config.yaml
n_layer: 12
d_model: 160
n_head: 8
n_kv_head: 8
head_dim: 32
d_mlp: 320
vocab_size: 1473
activation: "geglu"
norm: "rmsnorm"
norm_place: "pre"
norm_eps: 1e-06
positions: "rope"
rope_base: 500000.0
rope_fraction: 1.0
qk_norm: false
attn_scale: 0.177
bias: "none"
tie_embeddings: true
parallel_block: true
init: "normal"
init_std_qkv: 0.0245
init_std_o: 0.0
init_std_up: 0.0245
init_std_down: 0.0
optimizer: "muon"
lr: 0.00724
beta1: 0.95
weight_decay: 0.021
lr_head: 0.00593
grad_clip: 2.0
warmup_steps: 200
schedule: "wsd"
decay_fraction: 1.0
decay_shape: "sqrt"
final_lr_fraction: 0.1
batch_tokens: 16384
seq_len: 1024
doc_mask: true
train_tokens: 161800000
steps: 9876
dataset: "wikipedia_en"
MLP neurons of a small language model. Each row is named by its layer, matrix (gate and up: input weights; down: output weights) and neuron, and shows model dimensions 32-159. Each number is 128 + 32 x the weight over its row's rms, rounded and kept within 0 to 255. Numbers have three digits each. A neuron's up and down rows have the sign that makes its largest values positive.
Before each neuron's rows, "fires on" lists the tokens most often at its 100 highest values on Wikipedia text that the model never trained on. A number after a token or word is its count.

fires on: "c" 25, "nt" 21, "t" 13, "ant" 7, "ac" 5, "and" 4
L6.gate181:134139114152112112150115106101145115113158209121157111167075126186088129103098155064044121100158114126150162085124162066138116086085090174101210169148163108089108127130126134080142131109151132078123178157149169150141096148119132127123129117137089161131135112094126133075131048152125189128122097062107089079124152144106064097129107130115148136167142101178156134148135148147115180127155
L6.up181:115211142166136059159100112117142127156079155142144102073112096156138073106147121105159168131157100111143117137085145132183151175087133167114092151124118163081048097173117145119116086113178127126173129174116144123156167094088157112096145084177055137169152092102091138149146123094158086138127107111149094113247123132112085091095089147104214135135091126086176117152180134135118142141176
L6.down181:089140184130226156132100142115120053192054188129179133145145112132118063106157072106084110145143053119131150142068117113097144103075106135151114120125137174154144154095077114144156094137123092128119130137145190214095156063158160106136171208120117128170116105183148105171116144118137077098103170179137142096106149145188179144150146123155152156091095128110074122108160106147168116097127

fires on: " sc" 41, "ar" 16, " Sc" 16, "yl" 6
L9.gate103:140110075075110137128176121122195171141150131174114177123076132062066117119143110132162135047152122146151108104159049101169083119123157134109152118191131136144108099163110122139166177154106138104106125057120110084139163125152137192143087089052106099091132061075116112117108124131123142129134132119132077092107189119119127184171126106126133128184179097137136116121130079117129135162127
L9.up103:111157085140133141111112104092118154111070105139148139135072182146117153054126167148129151116101156124103091151155113096151141160082148090090117171140123157144164103136135121154138104133094084116120147170094094142149160119127163184082129143144102053083157094043163174175102130100136105129088150130101099093182124133090111102111127107126127084200107139244208130147137141146156110133127
L9.down103:117210111150129198096092053098103162101134133165152142134051098085152045145152125072140126108090187156165133124106096075172107155200118081111087128085140129160109103194136160203118147153122139141149122117117161151074171121143126139133133129166119117113173102146092152155076132119216132127100122135160140086130087150140113130179117152166130092113152143149156085111141107168058097089094

fires on: "n" 16, "op" 9, "enn" 8, "on" 7, "ill" 6, "ric" 5
L8.gate279:132163218117164123072165155175152120166123159073119119069111137118120145130087134105099186127164140132118123142179145139059120153140106112129057068185121195104133082131108102139158150121187112127112161185157115074105114180156102127105135094138163098130126131137159122084152177136116151107104100127121148149130114158107164157156157163076121079124114101157136109141150157145118135145182
L8.up279:114177161154155167124146112185102132168143138117112079118113132115128079142131118076172074153135124188134175058135160113078156178133187095139127170122130107138134144109184043157095086138096158122058108164185115079113149070127102135124163146173084126137152132115179186116177144110084146178127119172134158131144123158127090157164161144158086108187108103158149116146183117132164123176158
L8.down279:093175106116149126116044091110097084128109097113135121119127161167136154109111075140112071101115097101184187129137163136110120126104127125144147098161124136113146137184105184095137138086063136183072159140143099219097050089110102100108080107126086092179106128132165108103136180190101134137146071120110168112092131127149143144076086153123145068122175120099080129092136096163158144105078

fires on: " pl" 35, " Pl" 23, " dist" 15, " Dist" 13, " ==\n" 8, " =\n\n" 6
L2.gate90:128209076171087078093165122149126191098165073132136111158051139161097147125074109133147166088155089140121123126151081101142158061067161124100138120111195136146125108120138116098123151111120117160139154145155117099120122120117106131114140115195127147144150116056151141107134179131140126165093070118129078114142096174156108115087129031154122153140171062176127099106145162203158101133118
L2.up90:114152167170131098128152123149116136130166113157160122121107093173078093159138098104144166158205072097123148098162079124178210092120190144103182100113201109150127113113114126115175090186078140111084145164139117106158153153129135172090126156163135182075153116100184121112114146132162121166115116107094123112132086114112137082099167094137075154153179094136136152084128131217137048110114
L2.down90:176129176129122187125111126153136198159102155108132128099104149166144124154101087159210101149146128097158165141134155173111206113116115055172153120128168144139127137160095156175175099138054127152098161112191153148152116087142101095069107133118096124108125100117128093197056164085104116134169124149142110112123114093168149124177081083098126160137116102154178120127117130106100068139159

fires on: " Mon" 17, " be" 15, "ich" 8, "ch" 7, " l" 6, "ast" 5
L7.gate248:151103145168091093164125095160112167111099143147156116100099082154083131204151156135107163115149162110061161112131129106122186095077104153115113196129165144134143157092100139086097133188146149124101127118157139090098125143127134160187159097161146188113171122108180138092168152108161180111063135086124150087111083127135165186097088144142121114143114208155156140117059096146176166139126
L7.up248:131096160145161122121121130155123100150154111114156154116091180098174150139099173178157104133172132099106136092107129105099110148099119105148102150079105102123116096112126074162108120163201162124119156189134123139151071132109168168135186148120133135156141099186110123121120128173150060164111106014115175125163131108100101186132100107113096075159116123123113162119101128115157105102081
L7.down248:112141151166126088137135153137096153169097169119127082091137142126073156143082114152133143112158120080089059058139051072098122107062073138124145162137128093114106091149084099081178056132154083119137104121157102095114119131128134107107103110075108210125149075115127166135093120136134187137114167112135080121116110091195186093138050070154196157114131135161158138125159099131112121161136

fires on: " le" 43, "le" 18, " Le" 10, " Pr" 7, "b" 5, "a" 5
L9.gate49:103148122137119108133189110141152075109127146111065143152060123104078101155153087108183067154065170044169080123117134076148084140111133146078123114126104143106126156152121130176171131119138129164116131124178131130140133189155094090154170112074128107147170119136118151168123148144108103149135171177077125148168123141110175188105117128094127114128128036136129045105106167139153135163158
L9.up49:126160170157118148143090096132153181139144090152144158152103105173075095179140126076107077131123088046100153090118095079143147139132144100102090111071170109156147142170134129181136159132128138141086147174121138136156094160186146171154165176073129121142095099136134146116126173179144048107096148146163066144196195084125135152110117134120188147117092180090072177141130137188070099102140
L9.down49:199122124098144156115085126149159183188147089120163098134169120187082098150159101083158122133078122125117105130091167120108147128128147115081164150097152098196075093109088124085139088125160153114209130130113147138118086113087205123139096139165107082102119115115160143121081168078167102195151125136108161115104130148145095159087104123144146127069105135110146155033090165132126101128133

fires on: " l" 57, "l" 20, "ad" 5, " offic" 5
L7.gate155:139100111129140118153124211115060159144112146136133156147108082088147138146178099043147107085136129125138090103171120166055136118144123123117114110124152155113054145108195100118154096137121161176120163129076154088097137126145133121102089077122078129126081135131130107157062089069105133079101173120064150124041067145123152170148143113091165158165109075093149141146128088122161089097126
L7.up155:169104125115102083124048134190084133093110092164135132117156097107141098102146091072168105099149111125145133133147144198128115139124064179063081098103117159142153112117109167079110160128167147162148123122134180062177086107158079136125140136114097100150064111142117131130130109130146120106157127135163152116054136164141157156093119164177133122165104133081161123173112130179144124121119
L7.down155:133178107120140162119136148107197139100138112087136137153079160147192144131132201061176102136122122126196134081099154155118113144104121139142100214112128152149123163125131133109110105110121237086151140102141134118086115161093069094164117171176121154086181115137136151148058113156132130119150129150093182165128085067102073137058152152104187164134139119129140155123098105091142099151083

fires on: " sc" 50, " Sc" 26, "c" 17
L7.gate164:089157159085110168143134075087156160143102148157129156112164113111132138116127123159075146074098159123169123123147060116167136167126059140143146119183149085132160153110155121157132116137128182115048147143109131133079109107121120155120131145175099123127167036100150074150127190110154125165139147095141133128112068155109142183123084119097149111185068134214129075155129116128092074093160
L7.up164:148158113138091161104114131091109112116077115117154119172087107139129149113183059173169096138165093148125093080202066139098120145129098136083079089099098143165114109136055162148122144147161079105093120103135161127163156153151139172071156172142037114195153097083143113151127108157096102100152172117099168162159081127116152143200158146124120130127156072152149165136162133103138112090100
L7.down164:088120111105124137120099141151196123147111145135144171122113170101088151126136136142120127084136141137111112119075082119160188145127122153103150119107152118114108066130150156176145092092093181146102122085083121082109079086144142139115121162099141112091080071097104152201143157166115064213150157159076108062141141124183095117162102081059157134130135055135127093112133090133087112087157

fires on: "it" 25, "c" 14, "n" 14, "et" 8, "s" 7, "and" 5
L8.gate301:121173133101159145162100147124115134163150150165093072239085126164143127124161122147086174121157115085141107152138169142149184128085152075120125158162092155097122089073137109186109082103116132110197094132112144109130160122146143088130135079093164142128153119126111156086170095127076163151091156100105116099127085072092108156077083125127165118117194134136172053167161126132137158149147
L8.up301:107127183159156130127086063133105116148094137076083144131092156146127091160118100123083172127167100166134155139090168101157181112136085081147158146163086087138153110149068092081154143138097142115122158113053091172163095176132096161139132145079161104174122077147149139150124106106133142117107105147091183081143145132153105084153095176055173142097183072155161127164226125104129128140140
L8.down301:098113134137169069096131095128118101187101120101124152098089113190138110130152171113102135084169165200128164087175152207117120164091114107120121165152119159134142127066119078074160112054126125162137115140130139165107135045156159147113169158176102168111085153138146133059140141149148086151159112075132183170137130135161163118138119141126130151104043133125106178180096103118061145130168

fires on: " l" 82, " album" 11
L2.gate30:127135180056136125141122120149091071150154176128110126145098131116151092166154194119102114122141138078167104112089099156093113142172153160173136081117163131155130118147181095148085153107137195155131123104180137116107153070126100103132150101143108122135053101143148162096147087060118134123123110134067158140118121180138125171094085066127102100173114134157158208087099119093171148108124
L2.up30:132075055135115076112100153081150138111113166108101056153141153162161163162130123142133219165127129135132107120067125147142102175141146068138154169165067170083175121090086117127159151147173118129094128162086110114111157156080190099128142152101091121080148182098132129134145117130088093101129213062111129107174109135156102145089103116170102121061122147152111162085141129147124156102087
L2.down30:099136140126122122097147148141016169142146184097090150121133112105173165159112151108175088176175106176185174195149149187118178097082165172195129113110143172144115115135146119135110115147163156157114112147118069124133092162120117160159109120112112131162046128064135148120112118096170206099130104167121129114133086115118160112134084069094110111166078111125100128094149168130222127103109

fires on: " al" 61, " ar" 23, " l" 6
L2.gate310:046134099095076120110150111131143145148119172147097143119222100203134123143121129138098194138104111121110158140145152133087098129136129128096083152119138126093128184101184079106132136180111139130125121107132117152142115076098078145123082188129154110128109138154088133150144118110150166101147117170115144126129166115118092135099149165170144166181123205121119147117138035138197095107118
L2.up310:092124123139109163171126129171175214157164153113113142115179121065147111136127143170164127078183116109094112134159148127108126116181176164164132193109109157132139168085085122154105109121166160177135134064127153113132171115112125122097160143125171079174102089174094180124101120128154174087127137162099148115186120120171182139167089141121164123123093209203108143151139111149146100114181
L2.down310:120147079080094132211175140151174151130127140098102126212127091132185127185138149082160163095138126179146134160131137133123175122148140157129185203115108171124121119179119141079127099115125089144085124106129107138097181168102115131064122219223138075163096151176161159167072108156174173120117079180105184134149175148145160093156070116162126088148158141144126158136124121155112096162112

fires on: "om" 51, "m" 11, "am" 10, "im" 6, "em" 6, "erm" 4
L8.gate9:079145163150168140146088146160079144139127168159106149148044155159145100096163118117128118085153131188125128082163185153153100108134134074166098093130124069153083164082128122091130131095103139111154130126139148157059125119215120158118140067137106156180115128112152159106145116126140089114164119155124117135099143189085088139158138175115154104172106139123078127124160049159121118112123
L8.up9:176082172174112127129142095123074116182133141108104172069103128123119094145118105154040128151134134159113128144163132062143146108130153098152166103095146122115103164064194140094137116101113154106164058149150164190118052099116165144145186123118169150146115098096137137127121074108097131104064077178104162181098148145068132183123149156117133129123109106061093161107110066166143142140120
L8.down9:169149133144107066170186084134140042154112164096164122158139169093147141150096141124106111177127165112134116113134119135103200168118098115164100153138090108102111122164148123171098179126141096198145175114145112150180129162082128148157156123130173148122146134186139142093048109120134064125142156149101114076099099148157063168144138150146114146101104086139195107130135133134122109172124

fires on: "ag" 25, "and" 13, "im" 11, "ig" 10, "ik" 4, "on" 4
L7.gate306:142171081142123114156103176126064117182166172113084135123123172106111138104169074128095122138186149177113226100124130138072125181083094159079082088092139108180114128138165144149136187061165178106135150147120149130126089175161130092160106127100100143108133103120119132115079110193132124112147108145120144105154104152151056136122082080111116134070090106176176116129187142132135118107131
L7.up306:105128089103165072155132142207078118131100131147108087137151138183090157188132102094056140127131152143081162163094164145110088172098105144107083119084133118166141137095095110073211217117173146122160119167122126123162144103145094123124062137142113107141122096164119136087122103064169153104134116110085137111136081159136080104082118138118087105054061132119103139180165132120079141097080
L7.down306:127169184099149169126123176141171114173079151124075107083128174123134106142112191146198128093168084138140130125137172173124138131053182112112121172142080130127124067125107150145135166171081189191132083159091173151096151133154099164144169137093147138128061169052077120114138147061120106113103137153153115157116107156126074138098130178120205121114173111110192143128117112163085106137167

fires on: "ated" 16, "r" 12, "ag" 10, "im" 8, "erm" 6, "as" 6
L7.gate113:172084157123125153177070175065130142183104140134117115115091106108137124121148133141121117087107084183125120160162141136214159128150174182096089154118109119140105090101161129120124182074165129196167171118149104186137133141104119117119160127169092184069097120082132164157165160089116140111147104093120186138138107162157090140169131171142197066141106068149116153113130122133151121143137
L7.up113:131136113134164131135150110096120142107116145123122112120150107194121123123185083084119107100166131145174172136125154155175128136172145189116104128131151100155074133148183120104102196188109054097135108136181099143176124112116093135140212077121108118133067068133125172128125150093100185040097080113123172093099153094151164140098147183126123099094108086070167144131148116150179137082108
L7.down113:114153137191156077114171134146112110131093090117092146107058132130158148193117143082129146203144131091142092122147168079129092071094118110157219142150135117102103112106095110129131161143119117119092103185077091127089141099184082160140178153170150130098145123115161118165150136131069111183098131169162146126117067129157106086096096164192139095132145149152100128096113093170144194119158

fires on: " T" 33, "et" 21, "/" 7, "T" 6
L8.gate141:178145111146120115193077116119110086173086110104118090187115177186055137163117142163131124098111149172135120183151198123135122114128120172147108157172143129150117184078088117150161079124155158134136110102090140129103141121121158107147106154188064145115126126113130087126122151139117103141097163119177136199110160114169126069174135160120164179113105061160149142146121102080184126100081
L8.up141:140215186120070081157108122115105123116137166090166131125163109072184152136137106134168122098111092175125169117138092135084068150128126118130122119200104116095139106122062156214084159166135086153182175142129174115138054149161108053129116129147161143086152118163120161180090116118111141132117074136135189144152143146114105125135078144138125025098136077140131153100135131134113096080205
L8.down141:140110122129119149173057112115157126184104149184184079142113093113092134145113103126137109126184111169189178117172145126138095135092105107117170083130110110123143121152096076157064096124139122121105154083086148127098131145141080171145128114126053155131129210153121109139129100132151146117186122067104134097125175166102163147141120188191130119145121118171101156156146052167112236168114

fires on: "a" 33, "le" 26, "ro" 6, "we" 4, " Wh" 4, "M" 4
L7.gate208:142158137117162161103145130143160074097116087126104121184120128125085181209123151101131103184104146124115046117203125125172111128120212144101164173151094085127158125138114130122098107083132154098181114142164136187056063174115119154133145159095113115123154131151137106150123081124113067146145155111127098127105184134135157123190160082132120166063091164112135151082112173133105077094107
L7.up208:131119126126156159134130087148126126118202105115130096201141151161148094151165071097147129122129136092095129169135121166163129157127136072128086095151095104134153174123124105173071130133102153154151197092111136059058072115153150112115141159114137129074149157158170082098101188114179121138148146130141152120065120071136142111068142111123139130145150099092122191177095116085099083114086
L7.down208:119137073074131116184120134137138155115145167120125166125122094181117134143139160141122140137126167138136126177105129110187126152128126066169123116169166090091092099156116118142123174114102129127085122122139115146184134075078156150196146129040110144062123058161110179122122100150170118108167143083122125123179103123142088162100100188132134074103121123095143179118055164158127200101119

fires on: " mod" 25, "qu" 16, "n" 10, "v" 8, "ord" 7, "it" 5
L8.gate276:100187158131196116138114159119132196127108080097093153110098080122131132113166137093142147110208109104121196132143088139121126173146058099112169156190144131095210106170121114129126128161033103132128133153145129155188120168131129119148156147142114140080143098094101091152165080103137158126135165046115082107105151131152137149123118119105128123136150099099086140127102142120171066139178
L8.up276:070134139161140109118110166194121110146127087105093154105177113098084097123114104113153146138167096154166155170116111127120137143150168131125171139184127157138154159150132145128144158148117124159107148198083137098148099110138109151129153113137126142106091192150126136142179095080131154102093062161062095054121077128138051202137150113143103095198134167124116084206138092142105088126071
L8.down276:130129122173175165171176113098126138183160083118109149085111198140127146181139148133111163104070161172097187175137143091112115112187123125160121138067138172095120130184121110130128066145129093163113135151098198171145096066100111133110078078165082120108115134115090053109128090102172179122105127086154128079112115106102081092105147126142084132122160196102140066128130128143097122117159

fires on: " sc" 54, " she" 35, " Sc" 11
L2.gate51:163120082189161156111079119154135190108077066055042120133087078117162133110165114162124126148145118114172135114129117139127088160150114070190127170139142071104107115151094121142079170141094112158168118081134072125092170126070151140072158159113102120086123059161123138148146121161105123113202139142152139135121097100129175110174141092079140118135111097103134145157121163135127116061149
L2.up51:146113130130145101058119126116071097126092083090087132106160123163074140101138094137151184151147114141184109130156074197099158118089145079123050141171147135164108098135090165096095121218128180148107107075195130138109197163147155187113177154100090117135155099090157121099111181146179079142179120155121168214086116127125107157116175088081133091124155122106129117106173156109082127137163
L2.down51:127107104119132093116110124117155125113154150131118150093171118158081128107140163147055197131137128129121119165104135143090089136069128133133104133165142137184138080132103108083157102152136116101095136081094134127131203082090173207085143105089124166174127114112139126140062108175092085063188097101110128130145102062133085090099208083099169082105157112136193141128137113128057087100077

fires on: " l" 76, " am" 18, " num" 6
L2.gate275:108169098100149108140121096112183092110106175114128125083168167160108102112131106137128132152128146122049039125145083112045039120141125152105102153101099151169162098126145093159123121149188091107081093039146111167129138151099079152097084053188135061151151151138149144073102131138157153141105149141077143172078137156111108098075141110150113157165160099136130138125114158088142119095145
L2.up275:171153103087116168117133139197140059182141155155167108124091139145141091176142139142123128173147108163154138089144155177123078140142106116168180194079174112140104104154132114103094164086102108146129124083110105146174140076066151145149131142151109100161162141153150163148115142115135131129093116103099171091181079109089141136100092127196128110113120148120140180146125139114157100071158
L2.down275:152138071136100104112103137137162068147124124129184159165127072127151108150112148123174149110141170172148147081153144149141111102140104177135152145122160140095133145113128140121078096066135162155150140124140149212115174127091191139138112097137135055122136117131157148148046167117159129157146057166126155120145162109069123129153177169156135113162059195137124131117064101149184109142091

fires on: "," 90, " of" 10
L2.gate207:078096069109126144101112166122074196194084111078144107133123191164143135102159178129138128142146153162147160127182112143139077152138135115190168169173129095109131041116094095158125083096146121105155121133090170156101131073118089153081134131111200134117106125129091072135163173155098100123117134151146168096114141131079155144088111112093090139129104075078159095118079152180118147132125
L2.up207:131159112180132145132150183134164141133058151129197112139118140110158135123102136099095129141106166196108168117158101160100100156111144196142137152128122138174128055120076135130134086103192104088149128138205180161118124115118121168101147119117162075051134094099113107090097084140135124158068171084143121145123093129136115124135070139127092137148064133078117167121114096111109207163114
L2.down207:123129182122148132102081137122171173172102138125092116112131155137121101145069055125095137094167149135141128107098045217169166088105125126156125131116129154091160091146078108087124105126129116096106140149127188129164134145134156105127093110110090135099064109128071105111114128104146172098135149204154063050098116092114171180159129148114121177137143163138103196105170150120075161118118

fires on: "," 42, " New" 32, " Mc" 8
L7.gate217:096132117151131096153108134117160133142174108123080145101109161139141090074115112122157142125162077177118145136151091098130138147141196069197181143143129121076127156152136139160101165111129064175129139163120143116179079063113113140130115150187127084117158106136099092087124178191191076175136115149120166154155125125073164170090136133067129138101043108119133179110086108152207155136154
L7.up217:139126158158109085091104117111159136204102133154137073172100168095120097148107069117113111135141107120125161140152119140146063138119157106124094166114163123089098137143134147172165091209151151153158154157121183151171123198125169103181112145114124139162062074132106126091131084142136108155097041143081095108106128158082102171110107080111088159142124111110128108127094157114094107081122
L7.down217:143102175100154111172142184166149140151102133097147108140187156172141117146107120167113094107133175146110171135182149191102137155123139131116168158117105159096121131100080151153158156109133159065115122153113153090198109136157145151091181145129081077167182092093114139123137142126184170163146141156118156173199170093136085116145161148097181164179125140124174127056109109104168130167140

fires on: " first" 20, " other" 17, "k" 12, "ian" 7, "e" 6, "an" 6
L8.gate51:145139111076127161097134153103124113127088056144112107094183122119132119151100148111104091139125045118132071086121101101112067073070128144095165159112088072083144103118152174081177157103145194154124112096130085162144132111150152137164098143101133106188139171102093119169192144152100113140128115155058095148068157136108082148115127125098213052152096153151143127215169125133064158111108
L8.up51:171153131084138125095099130096123125116135112111162111099142124151097128144142122150144160190065042129202103150137052162136012157114122146088183099100136114138092121101103149126143121168180145106123151174180144103151113124131171133115154171095092102152097087138091093144155153155124119131123149146203141151142139109108059175114061066157166086107087105139108113160140126154082114080153
L8.down51:098117136164207146160125131087136171179120127141109121119125098115150087069133128115130141106152141173163086129166165108145123145086185122114165118108127154071132108126162128100129136149126191141101173089104184148058124070161101114144083117175189107182074129117089065109092149137090092144131135142164187173135119100118170120118079089183169099120098180115110142100120070063086098135198

fires on: " or" 61, " T" 14, "*" 11, "/" 10
L7.gate271:155048188113109168088099145139144080085111106137119064169120153133116177097137126148202079074137090194116094096086127138079082149090076078101108127128063114115123172134083182143068132124145093128146123132100194120134105119129131138166114128125133160062171121090127117177185196150074119085153115175126177113132175082131139137143138124137112062073116110131120135079082085116151136078142
L7.up271:145160118138105092131159118149120148158088191115105160151096180110124174136172074103131189097080080190170104189071095089171131171133109103113059079140154074111137152088087089163138097126148136099171179147098124090194178117158155146086085191142152108131116170169163137175127062150150076099162122130170133150136155108142103066126147128095093110091146147098170167108127139105133155136176
L7.down271:148072130129150143121150116092197113120063154165180135156093138118151140167172090173112113083168140147106104084093185149121157113134130085081154123195121116073096154156130161147142122156122158176132140094069100142125151137130168219097129179189109120087094148113106084148112163128147091117098146087120169067188100198166154145156120176152174109107151128101114127178103055099127065147138

fires on: "\n\n" 31, " Mc" 24, " La" 19, " Mon" 14, " Bro" 12
L2.gate91:132167133145173130088117143089169155125129084119147097115126058100211165106096152122129097152136140118153149078171093172069123138153168136090059117165152131120109071137094189130120091163130092122172111095136108184134096094119110099082135097158173084179130100102099103087157139155131117095124099126119110157110165112095154104153154119091151125145132182133129108110093142092117186148171
L2.up91:134114159145187182102149134140169119167126163111148092122091138134106141067128136110060138120116119106149214095147087146181068211133103099162126194110155078146137139118159132168188122139165063115105167164150143121089137113127089112124185170162151146125127126108064137140155106094110116102121120088119131152106186133093151108089131129127106121111117137139147169124072119118099077160167
L2.down91:174121181113167115118159124165164181115111106162105093165107133127105102090097108160130125170164151160122182091214109177123101141195058058178147125129148098167086104118106119090173069098196106136106118120139124116109142108077106095107163101143125124116162082119105158118078192124179143117131118153165112175148125119122128100141143105087066072176124119120142164096077165126089138131214

fires on: "-" 39, "," 25, " |" 23, ":" 6
L9.gate14:072130103116144095077132163134162113204126166080114112108068136127117152090130118063099139155174175167110143106167111157127096130141152120087136082168153108120089116122144147164087081103078125060120106098059158131129108109101129134142145063134045105164121111120132122146111134142069117099152137109151112078116098162077115114148119127070141154095083180156116071136066061120115145118137
L9.up14:132112078141114165103149091132170135120145195066148118116104157088116176181092080145145137166187117160175134139109066125163052123136128145144152180154157168133105135153110196142072099140127165131126145195134182160153188170074092102138102159143113146135123138174126111151125169147096055125115114123083141192114107131140213117131150147165090111103099110104112116208085143137104152164134
L9.down14:126129102148095146113138148158148139109094164084079143125135158144135069129121127120148175084123133103178047200114089177117098106112110127121166104089118144051127097112132121181082092150160170107145084102111126098125092113075168100137123131141094137136177109136130143145112123107059092107137089128141122154159155113153175113148098133119131117168115138113140172099114101090011114151144

fires on: "ian" 34, "ish" 12, "e" 8, "ch" 7, " American" 7, "an" 6
L9.gate310:132179157125113180133144134099134171145196108181086109128115106079134091099098171101158137089081132110127091053137110100108111131135143102116088127167140201055096183084132149154174149148113135121077107118124112119135196104106130109234116146099129136135084132116141146124133127143146133130178116186071079185075125119063154159183123103171131138154132107157116154166047116132107160124148
L9.up310:150108151158157126099091119084119114141144097113061101080095135125105095133134157172084107153073175205144189186161061127121164139122112193165113083137196105119096108098081185203177140149131147163199125137160102172156115155076137149141128165070125157131110134108120140131120127138106102112112152125116127132174174173155117145116126104130111081162135146211175126129096102111094153150128
L9.down310:115166126122119145101107101118139145172182142113133097130146124105171129085174081065065168128084151119086135122141075134104185166084128136181126150104049136169130142134162117127144146046112171185153156133157163170136102178071108154057060158067063170086123126088130202136126136129134108132173116105102173103121129130099143142104186095155119153163142174159090135085132131152135151144099

fires on: " l" 100
L2.gate289:079128118148156127117120133142124095116168136183137098116145099185116105150133148140067144129125126114147064099108115125097164074161073163176129168107152089154161150131123098101059191149164168229126204098095142074103106115073104163152110120152143146173167180123185189130129136170099131107119106088143091075097145129130112177134159119147111139160169158197137197165098110102172151112134
L2.up289:110100107089129140169131200132093130113124123124136146153099149124159094174130172122124095152107107137097072120124061102143197140125121132145057161100154151095147101175112095105074130131194126155125138079044105099101084132050139128116100110123136150118166158117187131115155151183074162137092160112114104112078072207103109156117080132153069124141067126177119093117139106131174082083148
L2.down289:135119039134089138125153167132137098123087203121176154151079141150174117201171152147148087142153156089154089139121168159079168084123099102170097110079126166141148128208135100086096087137145162149095162110158121134171105169127170101121126120173106070120102061172187079144072124129124165109120134184119108138124128080127136164132122100119164125134113105117123127116128153172232105162093

fires on: " dist" 15, "stit" 15, " Dist" 13, "rib" 11, " " 11, "un" 7
L9.gate18:118101141113114150090156098174046163133108119090119160122120056126144156194131087149103107147098136130103150180084113111115128107133120139150130160132187174085100192139141217172142070159108099155093107115138157169168136162128102115130127170120109145128140078090105162061176158133085154086135168105180142147110192151130125092159090138081160135130187109123166135087103111070146141182105
L9.up18:151100110193149128128215152096123119139105086170142168144072086157098104146145105155114085166098053150108134125103155148164156138133153135091182102110119108119144177092106160154218152148031085120115149165101080128132011111173082102210119226112124150144152129146145152134159167123093173109093152118150124139149139141121090130142118110100151137093124122187097120141122121142123171123129
L9.down18:076109121169159122155106129187070115139123119125089127114081108101149136148124112127127149185137128119082147173148114094092110166058143138141109126071150223093127102123064090180131074173133173150122143100097169117170114081111105109120103105150124165170069152154107128129124196072106101150061145127111106139163149175126121089175186089117143086070184124165162131131149129146174079171193

fires on: "er" 14, "id" 9, "at" 9, "her" 7, "ou" 6, "al" 5
L8.gate208:125159132141175153046063105147117141118043139128200144095230083109153110094089130114109137118097162106174096104141138168111134103164160209142152110115132115118143089186136115108147158145158215101089100148091148097140144130129138100167136147096105081090198141136126155120131202074145121152144165140140105104148155113079114087173113138156062171140150071165138162164097107120128137113103
L8.up208:078199126162176150158081086087168099138128095083146212126105134151160098120177155104146174070128158170124167118121131157097124078153135087170098095168073120091168130147180077135062090107135156045074074081114146059169094095119137108152150126119141143101152124199101113136166112174150109128101126139075106110163143103120128075178095096148114127150103124103145129128107111125143115132106
L8.down208:096148125131148085118166162107110175132108141156160178158192128147117149076161111124137106104093092140064130149086097146139105139148162160139158096175137141129134086141122199060072051100153153131078030147124077200121122093109106131117126113117127103134134120125160171122129098056112136120093116127144175150124092176147107140131150127106105125105159149156172093124180059131153183144114

fires on: " Col" 30, " Dist" 13, " dist" 11, "ol" 9, "ul" 8, "ist" 5
L8.gate318:076148088201131145122111100101063136150167120129135188121113166096182110116141113133110133134078149120132159112122104123093142074124111125129168152174133115145090132167123148159177103124098077134133096142119118087165126093089135119060115119134090134110178172111149214106108123103158146183108146073093130127156067097093057119125083075118151147123119069132135069093138150114200146154115
L8.up318:076066087152145135132194131126121139139222171167140118146175118193157102136165045124079150154150129163168084145135120160146172098093105169081139170159120106105090193089113160075162206164107074141121156193151120098151142140121145131147131138109092125113137102110080102125156104172154134120144158126087122187107126129129092104155085143131157106116128053096094163103165081141108078099119
L8.down318:147148116117112173139121187155068156119136168145121141096096138156104153148142131095094159213081102111159161127130101136130187149105129124132175102155096151088106119191135113191138092179098176135180094084124126076122202084158150067130114130094081139092183154080103157105154161151124136138204146059160119171101145101096103130121092116163125087105179117115100143097106132102173126098167

fires on: "enn" 19, "ter" 14, "ric" 11, "ul" 11, "ural" 6
L7.gate123:135126151119121122084096149204182127133113185095132166128101146150110148154136100130173057184143187095145127123158116181142123106181098150153196084123165165183149133074114120123166115133161128103127169164143173114132181135126156175076139125163109154091131183173156142047104196109142121155126104118158099199179119145115164162112124125173096124154158100125128128191122149110172132159137
L7.up123:094152129141101104120137097194141152123186129181156131149086159152171108081147095158185092164118147158156107182167128085102109113119155112216113082159226158171128166093175120102145098131186135094165144170122089126097181135142111113168136133120116141097152164165115143111078113097105124126169113108118092140128144126171094133119164093122117160105128098158126155128139131103143023169134
L7.down123:130150083115098228086130139136133095191140126122112161122115207143203086128121159137161129161074122117113142074122180164136132136076091169148118128157106097139108153107115121094122132061107129108120175170123137173141081132131179141157123140154162078132134110137148115176121131099161180131162146089145092168114088180151109180170112092133143078116115108087166168083199134145047140128114

fires on: "and" 24, " add" 14, " develop" 11, "g" 10, "ak" 5, "ow" 5
L7.gate111:116122087119125101141128118181122153138137116115095079144186109118122151152129135157117066122137124135100116161132121124152180203116138193111129138158107164091122116152150096162089100076091143139217128114220065133110110121139115106127080132136063145126139141099116137149168190147124143117109150149116079160124089174141115175113106169110118155152096108079184125144103166112134123050099
L7.up111:092111137112121088099075108176149132087091131157117060131139125185155090156151148130081090093142158134065136161134167140103175161106203091087077110153100200143084126096152143084095118039150129118159137096195138119084163150132094123089094120118144123148127166161125085144169151097121167167147145136079146104134134166130092134123106143116107129114113098106153118132171110113134124114164
L7.down111:146085166110132169130155119132095079190096113126083158154108099090184126108122108139076116143109137111088159101153166173139110042164082133065139166118153169115107092131077114137141107122130102145077080149084142078154174116116116160133113109111200171148111171186126065104036071097090152145119100109045216126172148132100086115154093136132146102161101123175103136099079077127111114156157